{"norm_place": "pre", "rope_fraction": 0.25, "qk_norm": false, "tie_embeddings": true, "parallel_block": true, "init": "trunc", "init_std_qkv": 0.0257, "init_std_up": 0.0257, "init_std_down": 0.00274, "lr": 0.00857, "lr_mult_qkv": 0.7, "final_lr_fraction": 0.05, "doc_mask": false, "train_tokens": 295300000, "steps": 4506}
MLP neurons of a small language model. Each row is named by its layer, matrix (down: output weights) and neuron, and shows model dimensions 298-447. Each number is 500 + 40 x the weight over its row's rms, rounded and kept within 0 to 999. Numbers have three digits each.
A block is one neuron, or neurons of one layer that tend to fire together. After each block is what it responds to, as a language model described it from the Wikipedia text at the highest values.

L7.down356:462584489460486470481528482531506496529495459533509393507450566480567589520473484502532537486470582511446538577519450472436469495456520416524429508442484478469500493491512509488465522509554536510521505503588435448447500493477483463550486486494548488521535459519494519507453495523447527527501459472483516479496494519478485567539501466446526563477508505525509543513534476503465556428518520505478733558482515473494511439516473442541494576524497497513570
L7.down361:523497545421475466444557535496547495499445497534524512526478525510551500451481507491525486486496538598506503459466521428495520455449500454481451519581448565504486522520504493558525465486515509584465538505523480501556596543482555428475434484503524503500473411519564501455473529508515549513511548521488539531499439534543546469474464503554498488545559586524492560485472541511533500482594496528398558490551472491499478496495451587468443454469445524547544
L7.down463:558472539515429503514497480528551456510467508521468462520471466487462473435457430526480530498514497450553523501424462561434477517511419487446466494474536436606456517488512452498496491563460448509527536436461471474493511533514534483533442555533501486474475415489427534511501470504435474543490446486564484528491552537505453449416458510418552532545530487471501459482509535454493526451482538546492458469486482518527443483550517517475465570527525565491591
L7.down809:549566518532476472499507496446482441535504432525546401501445462474485514527451533524574476589524510486561465514434411497578509556482475543554557494509507381475512466577540461470481528417555534475506512528583444533507574537494496461516553615453456458473501489439475535535518534467541463453462511455458454519477479455455471549510465506487522538483499431441526495491518445501498452502471455553545517473464455474550537502479521454591511483531563410560445
L7.down963:523513507534468456565509503564480455495509491525429548534498572503552534510438538424476521477545458460566494450506578488496514512469534595456576471535448468465464517565512520541472526511453476562527459498516565475516500555575410515529535524540567538460527483483557542568496535494450530533499434480530543462460456536474418512473555493528437574446482557472470508541503455554504463449460497492495588438544498507475525490466509453456521503478517484530429
L7.down1192:538458527514545489495460564510469487483469544555449543500456445556583505489388497510547504539468477588466464430466462486486536503497508447479455484474488494510479519538554486454541525565492448436533572518490552537546543508514482558546495568474438495501524497476470505453471447519515535529517488524433486539520495480525538515498532527486513470518469468520510495534515508497499426545511524489478521545450528493512481491514508523431539523422444485463503
L7.down1621:536510489532562618475469459447529548571492604491496548518485472592445573544477520513470484456461506553511494521518483469416429419434548585542466501478485534562447465519478443489520514427530557454478539459451480449553502585484492510517488645507508500482517504497527541494468530437513494495458529526460580518488492555507569470518493506528478486585480573532445533501541541513449497493485518468437572443530518487509525468488458452483575518470460476495534
L7.down1642:476532485547488530521459539515473520507521509487498483478494470559481500478468554490513476393496455599471488538488464437456523505532503563546432451466471527490490505625441526469575532459454470496478452425513461540552479457498456523513575530508538563601515433515522534512531486463500440397460454514543505494532536549460549486475537492488508476554469577511414482517566476464463476482540536461471461498499579476516512523498420477468475504515539548508471
Responds to: Structured-data field boundaries. Line breaks ending a field in infobox-style lists (before "- Children", "- Running time"), and first digits of numbers in tables and lists, e.g. the 4 in 74,410, the 2 in 2nd, and scores.

L2.down753:442472466479511533520482544516570448476488489480456504546421476520517480527557442424555495488444476543460515460451522529443483493544505540513459453457526518480462458454535526561451475491530488372500500615537559489550457476461486516479552485510450488526484449529462472482536504523521506458531509467489536467539443441513512425478556529552495525501489511514544512510535531602499516502504567578503487521513501465531483492541474544524531523515555541488479
Responds to: Mid-word proper-name pieces. Second or middle word pieces inside capitalized names just after an initial letter (R-ic-o, H-ani-f, Isl-am), plus month names after in/on.

L2.down314:506510440448524502479460514461465551480487487437466410500489460527502539473495538472514514477516550486422526516411525438544500523539512510503483474425499569514502565465535546530512495461475516506459493516457507478497575466484494542531464506500467464532549466474501557543540494491503447524576506563580474495474415487465426515439573507485557496369423600487498569481552521401517550472501499544437450430557452477516487534485443447498512561566508530572529
Responds to: Table row-end delimiters. Closing pipe or |---|---| separator tokens at the end of a Markdown table row, just before a line break, in Wikipedia tables (header separators, score rows, cast lists).

L4.down72:456583484555464513455585450503451538514521465495437524502483495526534488502508573533516542509513522513542478464505495551451476572552468473448457483534489468552549457463451460487502493531528492533529477533430474499581481492506521448519433583519410523519379477479510436506489455517441473525481504525476513523540464479438506503504480508473498490469490566482559510498550551414496532534487497555474508498427435492558532454541477468496499494470484526391437
L4.down152:503481478513457454426496473468513529487503512591474497548540442498519487470487452476546522452472458569519536508538443469515536456514443557481452429525481484469489548498506557544459498461494574543558551439524412500521478497499546488572549535464454470481453494493557481511559519480500499457489533468470468499431503488473499438474461561486460520437512537516433489464500505512553526436459442542485427529481484523530445496500496526510486483467441455535534
L4.down296:522489525552582425474507495440497449476471519496454467528483443530456545492506525535498491492549512468409468548459560562486496526456444533493512524518549453470432448492558501501476527477511506489439530480508521509523475527550522501589481433490517486460387480501447501501470418538482575514458536551487542439531467562539498521479498468468474495474460463428527483456533454508547527479527506468458465497510472576504427429496528510449472484540594553481536
L4.down681:542496485505515501470522517481466556459480535487609567528527499541499499457539464538496534587561509487532500479501468517466518532500552505523562546465500481446502498518420457471475514499452542482479600484443436528495540513451474545510479565540487576519513476511543526517546481530452489560477540573402437467470448563485551451479486563438479553524469526530573486436432546446483536482557460489550437451488548528498558478529512503519528482543514451488592
L4.down771:581529562546525544576581548454463507498508504417512447496508483503471487544563534466506506534570471569449474515520528449567503565477447531456480528494509461532455533436502518545493458605532556500506514470462519527491494472534532539472487538482442487493489470483465477448436482426484464534509536506554565492536494564545495576519478527527472523496492391526491509440389490546501492457511475536544446493456544530515435497476533462524485491472524460521503
L4.down783:482500588489458432474452480516535590513436494493441507534539443483573516473497500473567514571548530574501531531450540482470534518439548491556469472548502507556428490519524549496466532486473480548508516508535563486552452477504489548535541469483462505452512549580519438526452487468456492501464513473498507453507520506483445458544449532480486570419477475506488467447466490505574470525473494476478493525448514522507506492490415438511482446501538537501458
L4.down1222:500446481565520534507541444485519489508466470539514487511504399433527376460511526535482506484522512517528520468431490523444489493576448432496540559562521500539494405551495513541476494517530493490500598485565480505494510495443493440555505552518406437438516502468565496501535484563544509517523494476524531505537527424491439510535501483529461497446518499556469458524483481479586614467536446505494491489445444490525542583560500505478540606529527510465546
L4.down1264:489438411526472526494490542484513494524472513487474407483450446460490472534465503550497480471450564511471536458527545513501517508527451500582516481529493486527502491521474526511483439469527619453468476470453512561529457467497488519499497573516507532503544421512530497513516578479568430547497507519421548473501407467489512546427527451456481559475479551594519521520497524500498474457495544510534541403550447517510475514488501531447527523538454537513512
Responds to: Pre-year date token. The token just before a year in dates: the comma in "December 11, 1820", or the month name in "27 October" and "in November 2018".

L4.down109:576507529457410495554570476571484463491555532469552489451525548505469522452526531518447489536501533592449542561580563529544504505460459603500488505523467517525556514554497491509444510547464528480457521514516400472488491447450427510506506529479513444506437434431433506555489498519444479472582501526476517465531428569479525528549567610526512470595510489549504442504504488436566427464542448526419500546471513455514426466468474465530540463543502435531391
L4.down379:548496448475463511494520497481493507453444502529437580446431486500531502432536453504531522456561510508489517498486474521465531522511533488448483478484458511551499534560496464546508508483474468489419551457481510500516525485472499539528558523514430490479470448483609568540480478510494516520446500459515408453505529496573458473530513414522458494484540438500509524517553488514487366450525511523518484485474460432507493447454524482524444439591440493504493
L4.down643:442503474513555418456533534444536519449549423514415454473535468521530529485479497435522424557541543571483480488493528595482505526496574442515490501546497430552497526503485622547535543471498459492535494477532532457457541534529519450413494520531499484482464451501523554397482523545505491445580534539508540569485575529531454552517503554488497549532460481466462542489564480471460490562446508601566505464570478432454540486516455503506546509514470466515527
L4.down1022:468492564458504533534502461519552401514513500430494421510533450471558532480451460492535450488474526472486453502490488502522480492488580545501441452452498527479472551524480493442507479494445431500497485531514505498506470471549450490535520501536537473544480599483550523529518450503498539519529487534504532546481479545520500442511436504529502481547531468487477481468482512477476450433512530470459512537509513500539587500491483505499562533495494468499509
L4.down1262:434502496442490593494551504482556468547493552440507544552523505508523546514548467570498496497543424475516542463495491487508500456429520578544494534428467479524534423477444511453494566528485553481529483605506541510507482463471491482466482544453523443478505489494556487494495486417569522490554524521477508505468499520550496499471433524538448576513536494581506523487526476506523546491494515489485420454507530497510520555539473488473570514464479438488521
L4.down1439:477499521527520542496495494517541507515507506522502478484462455400416523487512557495520538512514517446489464507520485492506516482575491513471527436509534386462505456474539452532488547510490506489433591497518520504419382492566480549513506497493498511540504454536582420495448478457548470579512461517563501511526521505510437535453395508572504568522490487486482496548488464544510526512489477518558421491588470488497429516547453476488557481548556486516520
L4.down1448:498587504517500479561510438516516458509491465533483587423574491484468530481516511452517496495493430472496556547486514549505500533516577466584536478474473498498549518481377457424455442516508524511515537483525590507554454497548472549466534562478603433474496486453488534486556500498521449538476522485607509541497469525508550469437487496485517466429492503600501472513553499486552452487555423504431518452543548512543558487446502516548475481501508548478486
L4.down1622:561479566496535519505555537496496506507471522467563544528470478509496556484547536491506479518534516471492502523490596528476462476537537537513535525450486475480420453578525504502543542476506519515558506428490472458537503481456505485555531445515479585496503514509499424568492502519407581552527553495507503489470494543481491387498557456506505462498489535434515471492515580457500568502519498568546495521510463512514485527541466528506526494558528457522534
Responds to: Infobox subheading line breaks. Line breaks ending a subheading or table row in infobox-style lists (History, Youth career, Dimensions), just before a "- " item or "|" row; weakly, mid-word pieces like "om", "ok".

L7.down601:475508498450513507490564535550445482464478520503529490462517558501503466600449426505394488483486523453470512535565527426530444427518432510474528522495526461502540448487436558523465533535421519504501507524525470522547545543499479532531523505545555489608522528526504515479517486491423538388569492562482553509398453511514453510494464483458530553431478557473505453446560514459495508541518469488501624489492468500489493541454496454486535518480476400504503
L7.down822:539532561552467491497535435471460493457461548539493451469486463560567473566477466495516572459484553496499448552448536425488554420474480471470573500476537514522454585481498523535530480431465496473448576489543481523494564554481574476468478537589550534550504561502527478455518436533432503508531512412420558467513500569519597483431520576498579561418477420448547474450451549521533518472418479507558516538495454465513512506507431496489514496485468503523547
L7.down908:534506567504461496469506476513463519536483417564479529495399465514453427486547544494433478467504509485501574488487481482518494519493497501514550473526525578551526461579450512506441488464501454481425503500495536540450483559524552460493541558532492494495580458550471533514519510526480491479482525440538556597527524560566556495494543489550501589518484456523498581460475452467433495551490512531481494488557496480550490454481482523514479513497446476551629
L7.down966:507518472540506470486552446443534511498539484447457542532525492421480526481512534503547516492450488528492562470533569522527489510520437462516480578415447539495525462462509507527477491497485543470516523518473462514549468560505472525459504548543469469510512451384414492562437594499498519492389532467490551480551510486503470531483500511547465516412569449519500536509473468519551610478510515504574465548441410510523522480513450536477556447470456482483491
L7.down1290:514458479507462471592488553537465501451566466506501485434520516512494501458511518510501583406519474461502453554559555476500458454542495458508519470422500595450493486492487544480483496564468461529534473525463494475531471475548504531514525475520452566549427558469547548564536477535478505493563522395531518525482593568497474482499520519504577534475498556460456532515516458475447547513506508480449510515470447480481442535471548513493464526599538509505466
L7.down1358:591609526534540488446508521624549540458564525439502505551417548493519507476493508487459524476498416470463531501442514512475475503521498489485469468472497554517491495516507513546482503534493484504494557486563456606516492500498505485542513482503494491505456514527502438489542609453534449517549502552509457524474539476523500462511519494444516523438512496495551577554502516575548562487488527492415456502495453504482506485477499507475524595527440455523533
L7.down1397:563517463488500479505521492538470480513522467511449515466443506568468548500423439477579520361533494501451533518481495446507510474476585540503498474497515543498566502595434494460470459474475536473583533480453485525504554507443517492530509458513501486515459483519538470500492509465541494539576489553463570545515536487492597523509430521539548461465539474433451493466524477528502483531506499498493426515536533496440509443470476510485520513534494472503504
L7.down1777:498464470502513516546521461540490495483545506516439519495489461542536457470503452518522455529513507512514531487493511547461514507556464602573525573514444410544430497489520414488557559542530483576571576507524495457462499491470467472546558519517479445472504473528554509473497455570494434508463508496554495478477523505494485546453439529521513466432511459503481461516497484505438418434459516435434418495466452469562505426482541516442470542469506557462491
Responds to: Month names in dates. Month names inside full dates, especially after "released on" or in table cells, as in September 18, 2015 or 26 January 2013.